Weights of a small GPT-style language model, trained from scratch on English Wikipedia: 22M parameters, 666M tokens.
MLP neurons of a small language model. Each row is named by its layer, matrix (down: output weights) and neuron, and shows model dimensions 128-255. Each number is 50 + 15 x the weight over its row's rms, rounded and kept within 0 to 99. A neuron's up and down rows have the sign that makes its largest values positive.
A block is one neuron, or neurons of one layer that tend to fire together. After each block is what it responds to, as a language model described it from the Wikipedia text at the highest values.

L2.down310:33 57 45 37 41 69 87 29 46 41 54 48 73 58 44 54 58 57 35 44 51 50 52 42 63 45 64 69 53 26 64 49 43 54 21 49 38 63 34 43 48 35 57 37 63 48 51 45 58 42 63 38 51 34 39 74 62 34 62 59 56 57 31 55 36 58 27 26 58 63 43 53 67 50 31 37 80 73 38 77 51 43 58 56 30 06 47 64 42 73 57 32 35 94 25 54 50 29 40 38 58 59 42 38 38 51 49 55 57 61 31 66 34 59 33 43 75 65 44 66 50 23 58 50 59 38 56 70
Invisible byte-order-mark characters after degree coordinates ending in W or E, just before the slash; weaker on scattered word-start fragments like co-, Qu, Rey.

L5.down264:27 37 78 74 41 65 20 58 33 58 51 39 57 67 55 72 34 36 83 39 34 44 41 40 56 45 80 46 46 64 54 73 28 88 32 71 58 59 69 58 42 43 36 57 54 44 26 72 40 39 48 53 53 56 48 60 57 57 84 49 31 31 51 35 52 52 45 30 60 55 29 33 48 38 43 44 39 85 59 59 69 40 38 65 51 45 38 71 63 45 35 64 28 36 53 39 48 30 32 43 39 62 55 67 45 43 41 59 65 16 23 58 66 62 64 56 21 34 41 52 57 66 60 35 51 40 52 47
L5.down555:80 44 56 71 18 59 36 31 67 56 49 38 08 44 53 35 45 57 71 41 23 59 36 35 45 66 74 54 45 40 46 74 49 54 55 48 58 59 43 32 70 41 42 62 59 42 69 73 37 68 49 27 72 33 45 54 35 39 51 41 46 44 55 41 55 16 63 30 63 38 30 67 60 44 47 38 41 20 76 39 66 61 44 60 46 75 78 48 45 59 60 56 41 51 63 22 80 41 43 46 34 51 49 54 66 41 50 33 81 38 41 21 62 87 39 76 74 64 72 34 47 46 77 44 75 36 31 49
L5.down601:30 35 68 44 61 54 50 51 50 66 48 78 56 42 52 57 43 59 32 30 52 65 56 32 54 48 40 54 51 37 46 64 36 84 56 25 61 73 49 67 56 38 43 30 39 52 77 56 68 40 23 58 39 46 78 25 66 55 38 49 64 81 55 26 51 45 60 62 57 60 73 73 42 59 29 47 32 27 49 21 30 56 42 40 72 90 57 46 41 53 57 34 14 52 37 55 64 61 48 59 45 53 48 26 40 71 55 33 55 51 72 45 62 62 65 42 59 49 56 63 66 29 72 19 22 37 68 53
L5.down663:53 30 49 67 49 42 23 25 78 35 43 39 42 52 48 44 27 42 39 43 21 69 11 49 38 26 44 59 46 37 75 37 15 82 54 74 88 39 32 74 42 55 27 13 50 44 31 55 59 44 51 69 41 48 57 35 67 51 66 68 16 71 52 46 56 63 56 45 53 49 23 61 61 56 61 73 47 69 59 41 54 47 37 55 44 26 65 62 62 61 57 46 31 33 78 53 67 53 82 53 57 66 44 39 51 73 35 54 46 41 45 39 67 43 39 53 36 28 33 58 19 32 14 49 17 36 62 48
L5.down1159:27 59 43 63 32 41 32 57 43 53 49 14 67 44 38 61 33 41 42 59 46 54 54 31 54 45 50 48 54 62 58 41 77 70 55 56 76 51 52 47 74 62 25 66 28 47 41 41 22 58 51 55 61 51 41 66 47 51 61 50 46 41 60 78 33 01 33 42 64 72 48 41 41 52 48 72 55 55 21 51 60 64 32 63 37 53 43 48 68 59 18 54 65 36 57 80 32 43 65 89 34 50 56 66 56 50 79 56 27 31 44 40 67 19 50 74 33 82 37 51 57 56 50 58 33 67 60 62
L5.down1265:31 70 63 47 18 48 34 41 79 60 51 38 47 54 71 42 78 45 70 63 54 51 49 39 58 30 69 43 62 62 54 47 42 79 56 53 52 31 39 37 46 50 63 37 41 63 34 43 52 65 49 64 49 72 61 48 58 57 56 39 29 35 35 51 37 58 44 50 71 54 20 58 73 33 41 40 44 75 27 53 74 54 39 36 67 67 46 41 52 43 48 67 44 41 46 41 45 48 39 28 50 70 56 58 68 54 47 41 20 16 53 44 56 51 50 18 38 32 59 62 26 33 87 67 33 51 68 42
L5.down1442:64 71 58 29 68 26 55 54 39 53 40 45 42 59 70 52 62 51 75 28 38 43 67 60 47 58 51 44 30 41 58 43 40 26 63 53 62 61 42 54 56 55 73 46 72 54 24 37 53 27 47 49 58 27 09 62 57 48 88 50 68 28 34 45 48 29 49 50 51 37 52 35 57 56 27 60 47 53 74 84 50 53 39 50 43 46 51 56 44 43 68 29 64 47 58 51 57 73 57 56 49 51 69 22 63 42 76 32 27 48 42 29 75 32 50 51 58 49 43 44 65 73 19 56 41 29 63 54
L5.down1522:73 56 17 59 79 58 52 58 62 61 55 46 51 33 53 46 51 32 28 47 60 67 52 53 47 23 71 47 60 65 80 63 56 72 49 43 66 34 52 60 53 62 27 52 26 66 43 71 56 19 41 36 22 57 63 46 53 44 52 48 54 22 41 52 62 30 51 63 95 34 31 62 42 56 55 66 56 52 61 49 51 80 21 35 45 32 51 61 59 45 56 58 45 13 76 60 66 55 50 63 31 33 38 64 32 55 51 36 46 38 39 53 52 67 70 61 39 36 35 36 65 63 39 45 71 46 57 72
First sub-word piece of a multi-piece word, mostly proper names and some common words, e.g. Lithuan(ia), strateg(y), Sher(mans), econom(ics).

L4.down232:78 80 67 50 42 81 47 41 24 43 60 70 35 43 51 53 48 37 59 67 58 45 20 28 29 34 59 28 42 45 55 42 54 28 50 40 41 52 37 25 67 47 48 40 60 43 56 42 54 77 37 31 63 58 45 61 38 36 41 32 22 26 67 67 11 23 70 44 74 47 51 37 29 44 36 48 33 32 45 54 34 50 53 30 47 43 68 74 40 53 30 73 63 55 37 65 48 53 35 69 48 41 47 52 71 50 91 48 75 32 49 36 43 39 47 49 53 58 50 33 71 69 41 47 23 24 45 64
L4.down468:37 45 38 48 72 50 53 46 65 34 24 41 61 65 39 60 54 57 42 59 40 68 48 64 52 41 37 58 32 53 34 71 56 64 50 58 53 39 35 11 51 60 51 54 47 71 42 51 54 22 47 65 41 50 34 36 55 56 69 44 62 36 52 63 58 66 51 38 73 59 49 63 29 65 44 73 55 46 62 43 51 66 51 40 66 34 77 63 50 55 65 37 61 17 61 44 57 77 47 63 37 57 62 53 41 43 59 46 47 32 50 18 43 46 40 62 48 60 65 52 34 33 31 99 97 26 69 62
L4.down735:52 46 38 40 60 36 47 62 54 36 53 59 53 53 64 53 69 73 46 77 63 52 39 56 48 59 42 67 55 50 36 39 41 57 31 24 63 35 47 62 61 51 49 64 52 70 77 43 24 56 51 47 78 65 21 56 41 61 66 34 45 55 55 64 43 51 49 49 42 58 48 83 60 45 56 64 56 42 30 80 66 53 58 49 49 54 52 30 61 62 16 48 44 59 58 51 70 70 71 35 34 65 69 71 55 65 70 17 45 36 51 86 45 28 35 57 48 65 37 33 44 56 25 55 44 56 68 27
L4.down764:47 40 51 29 32 47 77 55 45 73 51 44 54 43 43 51 43 49 81 71 39 61 73 45 62 25 51 71 54 44 42 37 60 35 39 35 73 63 62 66 74 44 52 70 51 51 38 46 61 57 60 49 40 59 15 75 52 31 21 52 32 57 31 44 80 04 50 44 33 33 76 54 47 82 64 39 41 31 47 84 33 44 60 49 47 46 48 69 57 69 61 34 56 54 52 69 22 73 46 58 56 63 43 62 64 55 59 47 58 54 70 50 63 35 50 49 55 47 68 63 48 50 59 57 81 56 61 35
L4.down833:78 54 49 44 53 58 58 53 99 29 58 47 35 40 53 55 36 24 48 83 49 41 68 66 49 32 33 22 29 57 47 47 35 40 63 39 26 65 45 62 25 71 42 55 28 48 30 49 66 34 51 52 56 50 32 50 46 27 63 13 71 24 53 45 37 61 43 41 39 46 46 39 21 47 61 40 57 52 62 50 59 46 61 38 72 41 54 40 64 20 58 43 49 46 52 54 39 37 66 29 44 40 53 58 54 65 52 44 30 65 59 48 37 64 66 56 66 66 64 48 62 67 58 46 40 46 46 49
L4.down937:50 28 63 50 52 57 34 53 49 31 94 46 52 75 82 41 49 81 39 50 40 83 51 38 67 49 66 33 60 63 53 48 65 69 55 56 52 21 54 62 51 54 76 51 46 64 59 33 38 55 50 51 64 67 51 56 65 47 47 39 66 32 34 45 39 31 48 42 55 56 34 53 62 46 30 36 48 78 36 42 51 55 62 58 71 49 27 59 66 46 52 79 36 39 33 59 38 66 43 60 55 55 74 53 27 42 63 72 65 40 35 57 25 45 46 42 60 65 55 28 45 34 54 52 40 48 54 41
L4.down1237:44 57 87 48 48 64 48 80 74 56 40 64 47 36 27 37 62 49 61 47 37 51 50 68 68 22 34 52 46 49 13 52 55 50 35 51 39 48 39 33 39 51 46 53 46 79 63 57 33 56 53 32 46 60 53 42 39 61 37 35 53 35 50 35 22 50 56 57 37 31 51 75 44 56 75 51 45 39 51 44 21 64 56 41 60 62 66 28 43 56 51 26 46 52 64 32 56 59 52 34 29 47 38 74 42 35 39 54 50 76 55 54 31 84 56 36 65 50 58 75 49 66 26 56 50 52 43 12
L4.down1440:40 39 37 48 67 96 45 39 39 43 54 52 51 26 57 62 36 61 57 70 31 43 34 87 32 52 70 62 36 84 59 52 41 15 60 42 68 73 58 79 83 48 56 61 73 48 49 56 48 61 64 59 66 59 26 40 53 16 65 51 59 62 57 66 34 61 56 65 33 24 79 15 51 74 76 44 61 45 44 72 30 24 37 46 62 54 28 38 57 52 48 44 60 50 60 42 40 58 54 39 58 53 61 41 64 44 53 73 55 45 60 75 33 69 24 51 46 49 37 28 62 43 44 63 52 44 63 42
Mainly the invisible zero-width mark after the E/W/S of DMS coordinates before the decimal form; weaker on mid-word pieces like -oints, -pret-, -ac-.

L4.down196:61 63 21 69 59 45 55 40 71 60 78 38 66 46 61 52 60 41 60 65 71 48 65 67 53 36 47 30 82 54 64 61 58 65 39 27 49 54 62 65 48 70 44 60 33 40 47 50 51 32 31 15 24 48 53 78 55 44 46 76 39 51 28 29 89 47 70 43 80 52 47 36 15 47 48 56 67 45 34 45 59 49 40 56 51 39 51 35 32 38 33 64 42 46 74 40 68 60 58 72 49 44 32 54 53 49 52 42 44 49 44 47 42 59 34 54 63 38 59 43 55 52 45 56 57 28 47 83
L4.down376:52 68 30 68 47 53 56 28 59 40 38 40 59 59 34 65 59 58 55 68 38 78 67 46 43 64 77 41 41 50 61 49 67 74 47 64 49 49 36 48 58 31 41 31 60 62 07 29 61 28 44 38 49 53 62 63 53 27 74 51 42 57 68 53 36 34 53 47 70 39 17 48 66 64 50 76 39 54 17 55 40 53 32 45 36 37 46 22 54 47 42 45 41 48 51 38 56 51 53 80 72 28 40 60 59 52 36 65 73 45 51 16 36 40 64 46 50 43 55 80 53 46 75 72 47 62 64 70
L4.down712:49 64 26 56 42 46 49 35 89 71 81 32 61 53 67 59 42 43 62 50 65 51 37 57 53 47 44 39 65 41 63 52 39 99 33 39 62 52 32 62 52 31 56 36 55 17 20 55 67 50 17 65 52 56 41 58 43 29 73 76 31 37 41 66 34 32 59 49 66 54 19 52 27 84 58 57 43 79 57 51 50 55 46 41 69 28 41 60 76 40 23 67 64 59 56 60 64 64 48 59 44 44 66 40 49 66 50 53 46 54 38 54 38 69 19 49 61 45 35 35 59 28 61 68 35 53 54 48
L4.down731:85 53 54 28 51 64 35 56 60 53 51 39 43 27 47 48 56 41 57 34 48 68 46 45 36 45 56 74 44 56 75 63 86 60 44 40 57 45 66 39 65 58 44 86 67 65 62 56 49 13 47 58 67 55 48 58 52 62 59 23 78 75 47 33 42 63 49 60 59 72 63 50 71 33 64 27 52 73 53 49 57 63 43 41 43 74 24 40 51 47 21 62 55 26 35 79 44 62 45 34 68 59 57 80 50 69 38 66 41 62 22 46 41 36 66 37 55 63 54 42 54 45 20 59 68 35 44 33
L4.down1133:50 80 54 36 42 36 78 43 39 76 50 43 52 58 58 63 28 33 32 21 52 40 26 42 58 34 42 31 63 45 77 36 76 57 43 47 45 64 55 67 58 49 40 39 46 51 47 35 88 50 37 52 39 38 29 45 34 54 42 32 28 52 55 58 59 63 60 55 33 58 20 55 52 62 45 61 46 43 43 47 50 44 57 52 68 55 49 58 43 40 34 35 35 73 39 30 53 52 38 65 64 39 64 59 23 43 46 59 69 45 39 54 32 54 61 47 64 52 58 58 47 42 69 62 50 46 45 77
L4.down1189:61 50 33 50 45 25 61 47 66 48 61 38 92 72 61 78 59 52 48 52 12 54 68 54 68 51 82 58 42 35 44 29 69 67 45 41 41 41 64 60 42 31 50 74 36 38 47 53 72 36 57 54 34 47 72 52 23 34 26 64 61 67 56 57 49 32 60 54 63 70 65 62 57 46 62 44 45 66 59 44 66 49 31 44 36 27 51 79 51 63 58 40 44 00 51 66 40 39 35 59 70 32 25 65 57 46 55 51 78 24 28 54 52 56 56 80 61 53 43 16 73 70 63 58 38 29 43 49
L4.down1430:25 58 70 48 59 53 62 45 69 74 45 31 38 49 40 32 47 45 29 37 34 53 46 14 66 39 40 45 52 38 27 39 76 81 59 53 54 30 43 24 66 37 52 53 75 51 62 42 62 52 55 63 48 63 79 49 55 32 62 47 40 34 69 73 51 22 53 34 32 45 62 63 69 64 37 55 44 80 35 40 50 38 40 72 63 51 54 60 47 41 59 58 39 40 68 29 50 46 49 20 61 49 62 23 59 46 41 18 51 31 51 29 70 57 49 48 49 34 75 74 38 64 92 64 63 57 26 40
L4.down1447:56 49 60 54 39 54 55 66 71 39 71 52 40 75 64 61 31 36 36 33 29 61 36 69 59 56 56 52 41 55 82 67 53 99 44 34 48 42 67 67 56 20 67 47 44 40 44 70 57 54 40 51 45 69 46 56 78 49 49 38 38 58 49 51 39 49 56 24 59 56 28 40 59 38 50 53 37 72 74 70 65 66 51 46 70 49 58 74 39 16 52 50 26 38 64 50 65 36 53 53 49 38 60 50 47 52 43 50 37 06 46 46 72 46 47 87 49 52 34 56 47 55 35 76 30 54 39 47
Opening pieces of words split into several tokens, mostly names in lists and tables, as in Benn(ett), Gonz(alez), che(ss), anim(ation).

L2.down481:29 53 47 42 64 52 92 60 26 18 37 30 66 45 45 52 53 56 62 48 44 44 58 69 40 36 39 42 66 79 47 53 28 55 55 53 45 59 50 43 26 62 47 28 34 47 56 54 55 54 41 64 59 60 34 57 41 37 64 48 42 37 64 69 32 27 81 53 42 49 75 34 51 24 57 59 00 71 41 43 49 52 31 59 11 64 62 45 53 40 23 37 17 79 60 52 40 49 78 53 27 12 75 44 12 42 31 59 38 45 58 30 35 48 42 41 47 55 22 67 35 51 43 21 56 39 42 58
First token of country or place names, often after in or a table pipe, e.g. Japan, Camb(odia), Eston(ia), and first names opening table cells.

L4.down217:23 48 59 46 60 68 40 61 48 56 74 41 57 34 42 46 40 58 59 50 56 49 29 65 59 48 26 56 56 70 51 57 55 29 26 51 25 51 27 68 69 41 44 56 58 69 50 42 43 49 60 36 30 41 65 55 64 13 37 60 25 38 70 36 57 38 49 50 46 29 48 64 25 39 47 32 73 38 27 64 53 71 46 73 53 47 41 73 61 39 46 61 48 50 45 50 95 63 49 69 23 69 58 67 36 31 44 56 50 63 32 78 47 38 78 45 70 73 52 43 67 63 57 72 75 42 72 51
L4.down218:56 64 57 57 66 58 47 62 70 12 43 44 33 61 77 57 58 33 59 35 69 63 32 26 43 39 65 60 62 59 78 55 34 89 48 29 58 69 41 42 62 55 52 37 84 60 64 25 65 48 56 62 72 54 63 58 44 47 54 30 20 22 45 42 34 34 55 49 66 33 42 50 75 56 36 59 39 68 81 37 54 71 49 39 42 50 54 76 39 68 60 49 41 58 65 47 52 40 45 40 52 67 36 53 34 44 38 47 43 57 32 27 62 45 93 38 34 85 33 34 57 37 58 64 43 37 53 41
L4.down744:68 60 75 14 40 51 07 55 74 68 52 61 46 49 50 52 79 56 40 33 60 55 46 41 53 35 28 53 75 47 56 33 40 67 45 46 12 46 47 55 30 50 34 62 57 58 43 30 49 42 61 42 54 54 39 36 54 51 62 56 20 60 00 43 32 40 51 52 39 60 52 61 78 86 70 48 57 55 89 31 69 79 50 63 76 48 43 38 87 47 48 57 69 70 36 41 51 33 59 39 90 49 64 67 50 44 59 41 60 18 42 44 48 44 44 89 45 56 42 57 80 33 38 56 39 30 62 65
L4.down778:39 38 62 57 55 20 42 41 23 50 27 73 72 55 57 47 16 50 51 53 38 39 40 32 67 79 47 14 60 32 65 45 41 74 41 45 52 69 76 47 53 17 36 23 50 79 25 54 40 67 69 42 36 37 67 70 86 40 50 39 47 21 51 34 49 39 57 36 25 48 46 41 29 59 89 60 51 49 55 33 56 45 47 49 68 55 49 58 74 49 43 42 62 58 33 39 41 39 53 80 31 79 66 50 28 45 39 45 55 50 39 36 24 45 51 80 76 64 52 46 63 41 59 44 74 44 47 51
L4.down1028:41 57 44 60 60 44 84 43 96 36 41 41 74 53 58 69 32 43 66 37 40 66 57 44 49 48 68 53 48 67 71 56 46 80 57 26 56 73 54 60 53 63 23 32 58 52 21 19 55 31 93 49 60 47 38 49 36 34 67 46 46 33 43 44 40 38 56 48 47 36 49 40 62 38 59 49 42 64 68 56 62 49 38 49 52 63 42 65 35 61 34 46 46 46 62 49 58 26 34 56 50 50 42 43 40 67 48 52 57 24 48 52 69 50 72 54 60 96 35 49 43 42 37 46 44 34 46 58
L4.down1100:47 62 49 53 90 50 65 39 86 31 51 11 61 74 63 59 40 45 41 27 35 67 59 49 38 57 86 43 55 55 53 67 45 58 28 28 57 68 63 58 67 56 28 32 63 43 47 70 61 35 68 76 47 42 57 34 50 52 46 57 54 48 53 76 45 37 37 42 61 20 54 43 47 46 51 57 33 53 61 24 33 43 73 50 47 49 24 42 00 49 64 57 29 42 58 44 51 64 37 54 39 41 10 41 66 52 32 65 54 63 93 49 40 55 56 36 43 76 25 36 41 35 45 43 54 36 59 58
L4.down1136:37 50 53 58 76 45 56 46 64 29 65 61 48 46 62 53 09 71 53 52 63 41 39 34 60 54 41 39 63 57 41 34 64 50 45 46 56 41 22 66 41 39 45 62 52 60 36 80 52 69 78 47 47 38 41 36 36 49 38 42 51 51 57 69 75 41 56 31 29 31 41 73 44 67 27 64 29 68 47 70 29 54 22 54 70 54 50 49 62 44 51 42 54 58 54 40 16 38 49 33 47 79 44 48 59 14 56 34 32 51 46 45 46 44 44 34 66 50 65 64 39 55 56 63 33 48 57 44
L4.down1517:48 44 47 60 66 36 73 43 86 36 57 38 66 57 53 75 19 26 77 62 22 64 62 62 61 84 76 33 78 44 65 65 46 63 49 65 70 53 59 60 68 37 43 44 61 55 33 58 22 60 87 44 72 45 41 58 48 40 62 49 56 33 80 37 29 51 53 52 69 40 27 33 40 54 32 51 50 75 35 61 55 50 46 45 49 52 32 85 26 56 42 60 55 50 49 59 43 50 35 88 36 54 56 43 23 29 37 39 38 49 55 51 39 60 54 30 37 66 16 51 25 39 72 29 34 48 38 63
Inner fragments of acronyms, model codes, names and numbers that recur in the text, e.g. AD in ADR, H in GHIP, 2 in F2A.

L5.down78:40 25 68 71 82 61 59 30 43 15 30 28 49 55 68 55 39 55 57 59 26 35 55 47 39 54 47 44 53 55 87 41 54 31 58 40 44 52 49 54 52 81 57 10 53 49 53 62 84 69 58 64 58 89 45 59 64 61 48 56 39 68 37 61 46 61 62 02 47 66 62 57 67 37 28 42 65 30 29 49 56 83 37 59 61 57 37 45 55 48 32 37 54 27 58 67 50 75 41 39 39 53 48 36 59 54 47 71 72 68 44 11 36 69 49 36 31 34 47 17 24 46 17 60 34 57 49 52
L5.down566:58 40 36 48 44 23 71 54 70 46 65 66 53 61 27 79 50 70 54 54 54 38 43 59 72 78 52 44 80 44 44 53 44 35 35 23 25 54 52 26 54 36 57 70 59 47 47 52 44 73 31 50 54 50 41 56 52 47 30 68 58 72 47 47 38 25 29 67 48 39 61 72 45 57 37 71 50 59 39 69 49 22 28 52 70 27 85 72 51 30 54 46 58 68 46 40 52 43 37 61 60 72 46 34 19 25 63 61 29 46 67 54 48 51 37 44 46 42 60 49 70 64 31 37 01 57 32 69
L5.down666:33 85 54 36 32 35 40 58 45 59 56 54 32 67 52 59 51 51 39 57 26 35 57 29 55 42 26 64 33 39 44 59 63 67 35 69 59 49 37 49 29 42 75 53 66 45 58 53 59 25 26 59 48 28 60 24 23 59 55 69 34 46 71 52 30 42 62 48 73 63 71 45 63 52 65 41 65 28 65 81 47 60 43 62 65 54 34 25 42 39 30 34 76 55 58 31 47 49 65 55 58 57 37 46 62 56 61 40 59 51 55 55 62 46 62 59 40 34 45 36 44 71 63 72 40 60 41 60
L5.down830:34 46 29 34 65 76 63 59 51 61 43 55 28 47 33 42 48 44 54 36 58 64 46 57 27 58 24 47 49 40 61 38 56 53 32 50 38 66 27 58 21 37 21 35 57 41 41 33 50 18 44 38 46 50 58 58 38 68 51 26 39 41 32 13 54 61 79 40 40 60 34 51 30 55 49 38 53 42 75 41 49 64 73 65 57 18 54 48 51 63 49 37 43 71 55 35 57 17 65 64 48 40 35 73 54 66 40 42 78 50 32 41 74 23 71 34 54 46 48 59 36 52 63 86 36 12 25 33
L5.down995:49 77 25 77 56 40 20 64 55 59 32 31 57 44 60 38 57 55 30 49 84 25 62 44 54 56 40 43 43 41 65 70 53 66 50 69 50 47 60 43 28 60 27 00 49 49 38 50 77 77 24 52 53 32 48 47 30 21 55 46 66 45 39 84 73 44 60 34 52 55 44 27 57 54 67 68 44 35 56 10 52 51 57 69 57 21 36 61 76 46 60 66 41 34 45 48 66 48 67 64 28 38 23 51 34 66 89 47 52 52 24 52 40 55 75 26 45 58 49 64 34 58 50 43 68 66 50 45
L5.down1111:51 69 68 63 62 54 91 55 44 68 50 58 39 54 55 44 48 55 34 40 35 48 46 55 61 64 51 48 29 52 54 13 50 84 60 52 31 47 41 41 36 63 31 24 40 52 43 47 37 50 76 65 49 61 68 54 57 56 57 44 50 45 62 44 46 57 24 33 45 50 58 34 62 37 63 55 40 69 64 60 37 50 32 35 54 46 60 64 34 54 55 67 58 59 27 40 48 46 54 67 72 44 48 37 36 40 49 31 41 38 30 46 34 55 50 56 63 21 50 38 56 54 61 56 65 62 50 47
L5.down1357:65 78 54 35 50 39 37 56 73 38 54 60 48 55 69 56 42 36 55 77 66 47 52 49 32 48 37 30 68 38 32 63 42 43 30 62 46 68 69 54 67 34 62 66 37 53 50 74 49 37 35 43 49 52 60 25 54 40 33 56 55 15 46 64 48 26 37 44 68 64 44 57 38 46 73 56 39 44 41 47 59 39 53 35 36 62 31 59 13 25 23 70 56 70 66 38 40 65 52 78 74 69 73 56 42 46 90 45 44 41 63 53 49 42 51 40 73 62 20 45 80 45 29 36 67 35 54 48
L5.down1520:46 51 46 36 70 60 32 60 80 45 52 37 48 61 65 17 42 51 53 58 42 69 18 44 68 37 64 34 37 36 62 47 33 68 43 53 68 47 30 76 59 61 54 61 38 45 49 74 39 59 64 42 46 48 38 68 59 67 37 45 33 43 56 44 61 26 23 70 46 55 50 74 39 37 29 50 37 77 51 88 60 71 40 55 45 65 19 47 19 40 46 45 47 79 67 27 40 78 33 41 15 60 57 61 38 29 44 43 46 37 50 59 30 56 43 62 57 66 21 41 62 67 38 65 57 49 58 71
Mainly the invisible formatting character after a degrees-minutes-seconds coordinate (e.g. 34°39′19″N 078°35′21″W) just before the slash and decimal form; weaker on table-separator rows (|---|---|) and on the word History in section headings.

L5.down41:61 43 52 42 80 73 26 41 31 53 34 47 57 57 42 38 33 18 53 67 39 55 53 55 23 64 51 44 32 21 56 37 42 21 47 37 59 55 59 32 67 14 60 64 87 65 50 59 37 42 46 73 51 37 47 64 27 34 59 48 69 43 46 40 64 72 42 03 40 29 61 26 67 40 73 48 47 66 45 70 82 43 53 65 37 53 46 54 61 74 49 77 62 66 27 30 42 57 46 29 45 31 38 56 13 41 50 39 32 71 63 36 56 66 37 56 47 31 70 51 41 29 47 58 51 38 51 44
L5.down167:38 73 33 38 57 61 38 49 58 47 21 44 60 35 54 54 60 38 55 57 58 59 43 51 51 47 51 56 45 62 68 49 57 75 54 70 41 33 86 64 71 67 30 41 55 51 24 69 63 59 43 47 49 53 55 56 29 39 35 49 54 69 45 35 61 57 52 59 86 25 62 69 60 68 88 35 46 61 73 36 17 53 69 24 62 45 35 47 66 30 55 38 40 58 54 48 56 50 55 48 19 77 49 44 64 61 41 44 60 76 79 58 45 57 94 50 51 97 83 18 27 53 29 36 72 36 42 72
L5.down592:65 59 22 55 33 39 61 48 63 48 51 32 47 57 41 49 22 52 58 21 54 55 47 83 60 26 55 73 58 63 58 58 25 47 50 34 80 54 32 47 92 69 75 55 42 44 39 40 48 36 56 16 49 42 82 61 45 21 57 47 51 55 36 38 41 53 38 64 50 51 19 50 42 55 81 58 64 48 59 47 43 33 50 42 55 39 46 64 36 25 52 34 43 58 57 77 51 47 63 48 68 48 25 48 54 47 73 44 43 52 62 29 72 61 43 49 63 41 51 29 49 47 53 40 81 33 48 71
L5.down775:59 44 54 52 40 72 54 72 50 41 61 39 63 23 55 73 56 68 52 55 42 50 49 63 58 20 37 36 64 52 63 52 13 85 50 69 54 50 48 61 47 50 41 40 49 62 57 42 49 53 52 43 49 76 54 56 18 52 45 06 21 47 67 36 64 34 42 45 43 50 58 16 33 46 34 50 52 33 52 48 42 53 38 90 41 42 57 74 39 29 50 61 49 34 44 41 23 46 48 75 48 53 15 40 35 62 51 46 26 36 16 52 50 48 77 42 29 48 36 41 43 69 45 44 52 52 50 34
L5.down777:50 47 60 41 44 56 36 53 74 39 60 83 43 29 29 13 32 45 64 47 71 53 71 59 67 63 43 48 61 66 61 46 74 68 45 75 37 38 40 38 56 49 51 57 59 42 58 49 47 39 41 53 55 50 64 41 58 34 40 43 34 52 54 67 33 64 59 64 38 23 76 54 49 40 32 42 58 35 46 32 33 45 62 31 45 51 40 27 52 56 32 80 52 85 51 44 53 34 69 52 68 67 42 76 51 45 91 51 48 64 29 45 27 28 68 53 49 44 63 66 57 27 53 33 59 30 63 23
L5.down790:65 48 56 46 51 60 79 36 48 50 35 53 63 35 21 39 48 38 42 58 75 55 36 58 42 73 48 70 69 27 42 50 35 70 48 63 11 70 21 38 80 42 26 88 74 35 59 60 44 57 40 66 65 40 49 51 80 33 41 31 32 50 54 42 61 30 32 57 49 70 58 34 55 41 36 70 63 58 71 45 26 77 50 51 49 38 39 72 59 50 61 57 33 69 46 33 54 65 47 31 48 60 42 58 63 54 52 36 51 25 52 41 63 25 56 69 68 67 51 37 64 65 32 42 46 35 47 57
L5.down1008:42 78 53 50 53 42 82 67 33 66 60 62 46 37 37 36 58 43 67 59 47 56 55 54 72 54 34 74 59 58 59 34 66 39 45 31 25 51 60 27 44 33 64 46 66 66 56 43 72 49 57 37 67 36 40 33 63 42 33 65 50 61 57 29 60 65 60 34 49 40 63 38 37 36 44 57 64 40 18 54 54 55 69 45 25 57 79 52 47 50 44 44 42 48 39 19 45 53 63 48 92 67 58 41 60 75 47 27 38 52 65 42 25 37 75 41 43 47 65 54 59 43 23 43 51 51 59 26
L5.down1245:71 37 46 38 49 51 55 27 45 54 68 68 33 37 64 73 54 61 59 50 68 51 58 37 69 50 20 52 53 18 47 70 30 70 19 41 32 47 24 45 53 80 40 85 46 49 46 68 51 47 42 31 41 66 61 80 53 36 48 49 63 33 41 41 54 52 53 34 60 48 50 80 59 70 34 49 50 60 32 65 49 46 32 41 34 48 53 46 54 43 34 33 54 13 62 45 71 61 41 68 23 52 28 38 23 38 53 71 39 63 70 46 67 62 51 57 48 54 33 57 68 86 51 38 37 53 39 37
Inner pieces of acronyms, codes and formulas, such as RS in SARS, IA in MIASA, or = in m=n, plus partial numbers and units.

L2.down1290:54 65 50 47 49 72 63 44 12 35 53 79 42 43 69 77 44 27 30 34 51 38 37 38 44 30 40 68 42 63 55 52 57 64 80 42 61 36 56 34 48 69 42 58 25 31 52 33 49 39 46 46 35 84 50 88 47 61 62 59 59 40 43 24 52 34 62 33 34 24 62 50 29 59 72 51 32 35 47 66 67 36 43 47 48 34 67 48 43 64 28 47 44 47 30 49 57 77 64 42 76 47 68 34 24 57 50 35 45 54 58 70 71 61 28 59 65 24 44 38 65 40 68 61 48 64 51 67
Capital letters continuing an abbreviation or code after its first letters, as in TMC, Springfield MA, TDD, SRB, GAA; occasionally later word pieces like Platinum.